Weights of a small transformer language model: a variant of Muon for these matrices.
MLP neurons of a small language model. Each row is named by its layer, matrix (up: input weights; down: output weights) and neuron, and shows model dimensions 160-223. Each number is 128 + 32 x the weight over its row's rms, rounded and kept within 0 to 255.
A block is one neuron, or neurons of one layer that tend to fire together. After each block is what it responds to, as a language model described it from the Wikipedia text at the highest values.

L17.up167 [130  97 124 122  96  89 119 157 103 170 164 105 106 126 116 157 114 133 160 103 170  87 111 120  97 107 112 123 185 160 112 132  40 133 116  82 113 123 118 126 108 196  99 158 106 125 174 156 168 107 111 152 100  98 154 143 139  93 155 114 133 173 115 129]
L17.down167 [133 152 115 159 161  79  87 107 132  22 154 134 112 160 122 108 109 160 175 146 125 137 157 130 114  99 126 193 135 112 154 127 221 125 143  93 151 121 115  75  76  44 139 184 153 134 121  88 117  97 170 167 186 140 143 130 109 163 140 216 117 149 165 119]
L17.up255 [184 128 104  94 116 106 144 179 107 105 181 126 173 100 137 153 129 160 156  82 127 113 126  54 120 144 117 133 144  69 163  99 120 128 122 129 140 106  88 126 128 145 164  84 130 165  73  75 113 112  62 135 148 162 124 106 107 156  95 182 140 100  33 129]
L17.down255 [ 89  76 145 158  71 105 172 130  90 120 118 117 113 139 162 180 130 117 177 131 151 118  86 147 143  84 123 102 134 148 109 117 145  68 145 104 185  82  74 114 115 155 128 141 115 107 127 137 133 141 163 105 111 133 138 206 109 133 174 135 132 158 136 103]
L17.up1076 [107 143 103 148 109 130 115 147 154 175 209 119 119 172 147 115 181 101 138  96 114 126  93 137 160 108  82  59 156 129 109 156 141 143  90 162 133 138 127 121 141 157 152 174 170 112 109 150 215 172 174 114 167  86 149 139 128  72 153 160 180  89 134 149]
L17.down1076 [123 132 117 166 184 123 121 150 223  69 137 156 171 116  54 150 140  65 155 114 152 101 114 113 205 141 138 133  68 133 149 161 117 143 123  64  85 142 138  99 140 110 177  83 106 115 140 106 123 139 155  86 126 186 162 102 148 157 103 195 139 162  96 105]
L17.up1081 [190 121 111 138 123  69 113 160 156 121 162 116 120 115 153 168 113 181 178 124  51  99 162 136 183 100 140 134 122 109  96  61 102  94 106 168  98 106  88 176  49 126 143 183 104  89  86 103 133  79 152  90 141 121  97 167 109 164 101 118 186 166  53  45]
L17.down1081 [111 177 111 162 119 103 125  99  94 130 168 112  94 155 143 112 119 147 131 185 134 129 105 131 167 120 121 117 126 124 138 112 170 117 111 125 155 156  49  81 144 159 142 145  99 102 138 121 140  48  92 139 170 179 175 133 162  93 141 132  84 113 117 101]
Hyphens and joiners inside multi-part proper names, often in tables, where a second name part follows, e.g. Sparkman-Hillcrest, Luz-Ardiden, Worster-Drought.

L9.up306 [ 72  92 109 175  66 151 146 101 155 112 134 118 148  75 125 103 103 152  83  86 119  65 150 206 135  51 168 135 114 137  96  83 137 160 130 169 165 109  98 117  98 152 144 194 154  71  87 180 111 163 156  93 148 105 108 130 154 146 118 118 130 157 168 172]
L9.down306 [ 68  80 126 124  89 177 176 163 164 174 143 199 166 140 148 213 111 160 101 157 110 118 131 121 148 195 128  74 118  93 164 112 139 117 114 131 130 144 131 127 142 106 134 117 203 172 127 137 119 135 132 130 150 170 150 130  92 124  99  72 149  60 113 135]
L9.up471 [131 158  56 102 126  73 147 119 139 156  92 144 165 128 141 178 168  94  99 113 162 146 143 102 164 104 134 154 134  91 172 155 147 117 103 107 126 115 130  73  65 102 199 172 188  74 119 171 125 181 161 157 122 145 103 124 107  86 158 127 146  97 136 174]
L9.down471 [198 127 111 155 166  81 188  89 171 103 100 180 155  83 146 136 135  79 137 161 172 123 178 109 143 142 123  93 150 147 113 136 106 105 128 107 151 121 176  53 150 145 144  60 124 146 130 131 101 156 120 144  51 102 135  49 150  50 115  95 184 143 145  88]
L9.up484 [123 157 140 163 116  91 147 181 168 136  95 144  90 113 110 136 119 148 100  91 143 215 176 107 111  94 122 181  93  99 150 123 120 171 164 112 104 116  85 116  72  82 159 129  77 137 135 189 143 157 152 170  85 103 142 158 167 144 110 103 101 128 111 150]
L9.down484 [121 142 108 164 151 112 126  92  83 125 153  85 139  96 143 121 113 146 150 165 193 140 128 133 155 138 162  96 120  97 124 155 118 109 154 120 143 124 106 111  83 118 111 107 135 117 171 146  76 176 148 126  38  81 136 148  86 115 115 127 143 118  99 158]
L9.up739 [133 126 143 181  80 132 132  86  99 122 121 173 207 118 134  72 153 105 104 121  81 155 114 137 110 135 155 160 132  91 146  39 119 116 124  97 141 153 107 159 132 109 148 103 106 136 127 132 158  44 155 136 157 121 179 149 156 156  87 122 119 131 134 154]
L9.down739 [117  33 138 119 134 144  87 120 108 171 120 145 152 128 127 112 169  75 113 122  78 139 143 120 141 100 140 187 112 158 191  59 101  84 124  62 148 103 164 116 162 109 189 187 131 117 166 113 120 105 118 164 151  97 161 109  92 111 124 113 163 138 161  85]
Mainly the inner digits of four-digit years, like the 1 in 2019 or the 9 in 1990, plus middle pieces of unusual words like guerr-ill-as, Carav-agg-io.

L9.up314 [ 70 144 154 150 168  93 161 144 119 143  92 105  83  85 122 179 136 147 137  94 138 112  86 138 121 165 187 134 121 127 150  87  81  85  96 162 136 107 140 123 149  95  82 122 121 175 112  74 138 117  91 145 147 106 116 123 114 130 138  84 147 143  80  93]
L9.down314 [ 91  91 133 140 117 156 127 122 163  93  83 114 136  95 102 163 129  74  83 121 175 110 167 111 119  97 120 128 100 189  77 152 174 127 174 143  64 103  72 156 165 204  94 110 159 120 212 108  90 136 122 110  83  90 138 137 117 116 142 155 108 187 153 138]
L9.up546 [134 145  88 141 175  83 147 127 146 135  86 138 153 155  68 115 127 133 159 157 124 130  99 132 157 159 182  56 157 189 164 117 161  94  92 153 134 148  79 156 129 157 139  72 112 147 164 167 137 115 115 176 109 173 146 119  93 157  48 106 165 188 104 113]
L9.down546 [ 98 131 183 138  98 111 133 138 109 143 107 120 124  89 127 166 160 114  65 128  85 236  82 109 122 114 142  66 122 143 130 112 203 156 150 117 130 190  56 126 131 188 159 129 183 100 208 102 176 126 118 155 132  45  85 116  87 197 105 116 157 124 126 111]
L9.up686 [129 131  71 133 123 189 139 144 166 161 124  71 107 120 136 169 103 115 139 109 125  98 144  95 108 160 119  85 128 135  91 147  98  89 123 106  99 131 148 111 150 141 134 122 127 153 121  96  93 129 100 138 129  90 135 120 149 150 138 114  87 110 150 137]
L9.down686 [161 128  92 132 103  88 132  61 116 123 132 118 125 162  76 125 102 143 148 132 154 162 177 132 136 129  78 184 151 122 117 170 112  97  81 116 159 161 111 137 128 150 154 140 160 139 137 102 109 107 115 135 166  72 109  99  85 153 105 105 142  77  99  84]
L9.up1236 [ 98  98 139  92 157 111 125 131 165 177  63 122 137 119 100 159 188  60 146 121  96 103 154 102  90 109 185 122 128 112 141 153 113 119 109 190 118 135  97 119 173 104 153 199 139 148 118 101 156 150 103 100 144 129 144  82 141 165  55  88 119 126 104 207]
L9.down1236 [127 139 156  51 103 129 127 154 139 131 124 111 139  52 120  84 120 136 147  82 113 151 111 112 185 114 164 198 150 133 136 120 107 163 131 148 117 102 138 138 139 107 126 119 171 123 179  84 156 144 166 151 113 153 105 125  95 157  92  82 102 141 145 121]
Word-internal continuation tokens right after a short opening piece (c, p, co): hyphens in co-founder or play-offs, p-ont, c-arriage, and possessive 's.

L17.up10 [110 133 108  65  81  86 135  98 106 159 101 164 183 121 107 113 154 125  91 112 120  73 160 103 194 113  41 116 184  73  83  87 112 156  98  95 141 120 102 114 129 100 136 119  97 119 124 127 117 157 131 118 194 119 115 123 136  73 139 119 175 157 153 131]
L17.down10 [118  89 134  96 142 167 149  75 128  92  47 127 172  79 153 125 141 124 145 156 115 121 153 142 118 142 124 141 104 167 125  71 221  68 115 113 115  79 106 165 140 157 130 129 132  88 100 133  82  75 114 138 142 114  95 153 187  99 171 139 140 160 172 135]
L17.up993 [ 86  94 156 100 104 141  77  90 111 103 139 143  99 154  87 146 194 165 124 136  34  92 189 149 149 103 105  64 180 130  54 161 121 116 156 179  56  91 119 142  85 164 160 126 116 105  87 192 143 207 121 120  80 175  79 120 141 114 141  93 212 144 139 177]
L17.down993 [141  94 113  89 104 138  71 144 173 114 102 138 139 160 164 117 143 151 145 131 172 157 116 122 140 131 144 174 105 114 105 104 122 121 150  96 101 117  99 117 116 100 107 187 107  88 113 128 141  90 124 100 133 129 135 159  65 111 158 160 171 137 132 181]
L17.up1049 [ 99 136 140 119 115 148 115 104  97 118 132 133 107 134  75  92 139 123 121 146  99 172 132 100  79  96  76 112 112  84 191 128 106 128  95 167  99 107  75 169 106 134 101 143 102 168 140 190 133 121 113 156 137 112  97 161 106 125  75 139 108  94 107 106]
L17.down1049 [131 147 181  97 110 147 154 144  74 141 125 139 106 146 194 112 116 130 127 122 122 136 152  92 118  82 160 140 135 160  69  88 109 137 149 107  91 108 122 127 157 124 127 107 116 155 197 166 150 141  68 181 139 176 103 132 154 176 133  95 123 134 124 187]
L17.up1188 [152  96 158  99 164 156 101 103  95 132  94 123 115 104 108 159 164 140 142 111 115  83 190 172  82 139 102 105 199 120 170  83  92 202 196  87  92 182 134 126 168 143  89  92 136 136 114 103 125 186  93  78 172 136 154 112 166  86 139 138 131  99 147 129]
L17.down1188 [139 170 104 138 166 138 111 100 166  80 124 115 133 132  55 127 159 114 200  61 120 118 115 174 122 149  85 132 160 103 158  95  92 147 100 156 131 171 103 188 142 114 114  99 126 144 188 122 138 162 152 117  94 124 100  43 142 128 177  87 127 160 116 110]
Hyphens joining two words into a compound modifier or name, as in peer-reviewed, cone-shaped, first-time; more rarely a word-start piece such as Pro in Protein.

L4.up945 [155 129  98  79 103 147 137 149 123  87 167 144 157  90 159 119 104 128 100 108  51 101 141 127 129 182  96 139  92 157 189  51 150 214 125 151 150 168 102 149 111 113 102 211 160 104  82 140 139 106 117 141 177 144 105 137 193 147 122  96 123 134  94 153]
L4.down945 [141  77  85 127 152 163 121 160 136 160 173 132 162 120 174 170 163 145 114 112 119 175 137 143 106  94 121 113 111 121 120 120 102 154 113 167 157 128  67 121  80 188 111 153 147  64 140 110 123 131 160 103 107 200  17 183  98  73 138 109  78 124 124 132]
Slashes and hyphens joining numbers or words inside a compound, such as 1/2, Astro/Safari, self-managed, 1,570-1,615, with weaker hits on adjective suffixes like -ical and -al.

L4.up1098 [114 130 160 191 134 113 111 113 168 144 102 139 155 195 123 149 125  60 113 149 127 135 143 118 119 119 139 113  85 118 161 156 148 111  84 125 159  74  83 107 126  64 135 208 133 133 189 139 138 105 161 105 121 121 136  62 160 151 145 166 125 105 147  55]
L4.down1098 [149 146 191 163 164 147 145 124 117 111 190 156 100  90  98 119 104 148 117 124 159 143 131  95 153 128 105 129  73 174 134 171  72  87 199 160 154  97 120  94 134 184 142 138  73 131 182  87  83 193 137 155  67  51 135 133 178 136 106 122 149 149 192 123]
Digit tokens inside four-digit numbers, chiefly the 9 after 19 in years like 1999, 1996, 1984 in tables and lists.

L9.up8 [128 102 127 167 158 121 145 116  87 143 111  94 129 111 104 119  83 139 140  86  67  98  65 103 152 163 119 172 174 151 133 171 116 155  71  77 131 147 127 142  33 139 126 200 152  89  77 148 137 163 142 139 158 112 255 134 143 118 166 115 134 185 190 121]
L9.down8 [ 80 108  88  99 139  76 144 137 133  98 152  96 135 133 137  80 158 145 120  98 106 132 124 163  71 137  95 146  57  67 151 140  79 154 169 120 124 104  93 172 124 136 112 125 127 123 165 108 206  80 139 168 132  96  58 104 105 147 147 171 124  93 123 147]
L9.up42 [130 113 133 127 116  94 110 164 149  97 146 121 174 153 149 120 109  73 131  38 149 127 133 108 123 156  29  82 150  79 148 113 106 132  95 102 123  56 106 114 105 105 131 118 111 128 116 143 112 133 147 106 136 153 152 173 108 147  84 108 145 153 104 174]
L9.down42 [ 79 155 153 134 171  86  94 143  92  90 102 102 123 104 134 138 152 114 139  99 157 126  84 192 118 113 128 182 138  99 156 177 147  99 143 145 191 148 100 118 151  64 118  51 140 110 157 147 183  88 162 116  81 152 153 123 150 151 130  84 146  80  96 165]
L9.up387 [149 142 130 181 116 122 134 137 161 107 150 179 209 130 132  88 137  75 196  89  51 108 102 105 136 199  59 143 155 154 178 174 108 148 120 139 147 193 137 105 166  84 127 205 195 165 110 143 141 196 180 134 169 162 197  96 101 134 123 133 179 181  87 102]
L9.down387 [ 78  97 148  96 107 126 144 105 148 120 102  66 119 121 124 110 153 119 152  88 171 136  99 178 113 142 130 148 141 166 142 141 102 103 164 126 150 125 148 103 142 138 138  95 158 119  75 112 190 149 123  98 133 111  92 104 107 145 126 121 152 102 111 130]
L9.up503 [ 93 123  52 198 170 120 162 103 104 119 111 156 119 126 139 134 129  96 169  75 126 219  67 111 120 145  60 125 161 117  92 108  95 122  83 134 108 137 150  93  28 151 174 142 139 207 106 182 115  89  96 152 127 158 153 138 128  46 146 139  98 165 156 164]
L9.down503 [115  92  94 140 170 145 142 193 124 101 136 114  82 109 114 130 119 153 128 113 125 182  72 152 136 130 151 154 128 154 159  84 135  97 173 145 108 175  97 155 152  76 111 141 118 150 137 100  97 157 119 140 130 167 172  74  83 147  67 163 100 174  84 110]
Colons splitting a proper title from its subtitle, such as Ghostbusters: Frozen Empire or Law & Order: Criminal Intent; weaker hits on slashes and colons in numbers (S-15/Sonoma, 1991/92, 7:00) and on connectives mid-name.

L4.up881 [190 174 121 122 129  98 133 163  89 149 130 189  63 126  99 136 167 110 141 126 117  78 100 154 118 134 126  72 124 185 170 138 156 123 105 119 170 204 121 174  72 111 132 135 164 101 111  60 153 152 107  56 150 113  77 159 114  84  83 104 130 215 134 161]
L4.down881 [121 147  99 114 135 146 144 150  70 139  85 173  71 109 109 159 158 158 130 110 128  96 175 213 145 105 132 141 141 190 227 139 156 124  55  92 150 135 121  84 124 153 108 114 122 110 221 119 152 120 136  94 147 104  59 138  61 117  78 120 122 162 102 158]
Temporal or positional qualifiers opening a phrase, mainly "mid" in mid-1990s, midnight, midbody, also late, early, end, half; scattered word-piece noise.

L17.up196 [164 118  97 143  97 151 112 160 130 141  87 135 146 144 146  69 130 141 104  91 147 133  88  95 127 132 164 137 141 130  56 147 122 106 115 161 123 132  76 147 128 168 156 102 165  84 107  88 147 121  95 163 168 124 165 142 109 163 101 115  99 100 148 135]
L17.down196 [115 164  85 117 164 180  81 130 129 130 145 144 114 126 116 120  58  95 193 153 146 148  83  74 171 114 141  93 133  91 123 179 124 146 104 137  67 114 109 117 164  96 122 136 165 139 149 194 139 181  82 142 143 141 138 115 124 174 144 146 140 129 160 140]
L17.up290 [189 169  94 163 146 153  87  87 150 127  92 134 115  91 118 137 191 112 211 144 181 143  94  99 151 104 114 115 103 125  95 130 135 147  84  84 106 121  70  88 104 142 189 107 191  85 137 100  95 110 101 121 114 147 170  78 157 143 134  95 117 160 143 115]
L17.down290 [142  73 106  99 177  96 123 115  65  93 107 122 112 120 124 119 102 101 120 165 147 136  90 122 124  95 175 111 115  72 153 113 101 147 123 183 182 132 170 131 160 113 135 154 156  62 154 152 153  78  94 161  92   1 129 131 181 165 116 150 173 114 104 147]
L17.up478 [106 134 100 185 127 136 168 103 121 136  98 178 109 132 163 144 130 109 163 105 170  72 165 102 136 186 151 195 143  99 106 156  78 121  81  71  58 115  74 159 142  87 128 148 142 126 149 110 161  96 201 134 148 106  84  73 108 106 139  94 156 106 153 131]
L17.down478 [150 103 149  86 156 104  56  85 149 216 131  93 103  90  99 164  51  94 154 129 141 148 121 124 156 148  62 111 103 142 149 131 141  93  75 126 157 184 201  94  90 151 149 129 132  91 159 130 220 112 128 128 142 131  71 100  96 157 119 119 168 139 102 149]
L17.up634 [144 153 148 151 149 193 140 139 134 160 144 100 113 147 137  92 133 136 114  92  78 118 143 156 106 124 139 111 110  68 115 118 103 125 155 174  74 129 118 126 112  63 107 112 147  74 169 107 144  93  99  58 109 158 181  97 134 177 117 111 189 143 107  84]
L17.down634 [156 102 133  92 143 168  98 119 145  79 169 156 103 102 110  63 153  78  84 162 176 110  67 129 122 127 115  91 128  50 109 166 144 137  96 150  78  99 157 157 149 106 142 135 151 132 146  66 123  95 167 164 142  93 155 117 102 194  98 164 166 118 132 124]
Digits inside a year number, especially birth years like "born 19[8]1" or "(born [1]994)", plus "the" before a year.

L4.up1238 [156 180 157 134 154 127 123 163 160 123 131 157 123 122  64 110 108 144 170 109 115 152 135 193 141 154 185 130 177 133 114 128 149 163 157 106 133  55 122 149  76 143  87 113 128 161 152 118 146 136 102 158 169 113 131 130 188  98 116 107 112 137  93 165]
L4.down1238 [107  98 131 142 129 214 156 132 111  88 170 190 149  86 195 176 148 112 124 144 175 158 141  67 134 148 155 134  88 139 101 149 132 162 138 168 183 136 111 143 126 136  94  86 141 132 144 163 156 132 125 134 179 119 142 132 160 136 178 102 113 138 108 108]
Nouns for transport routes and infrastructure, such as route, line, road, highways, Railway, in articles on railways, roads and geography.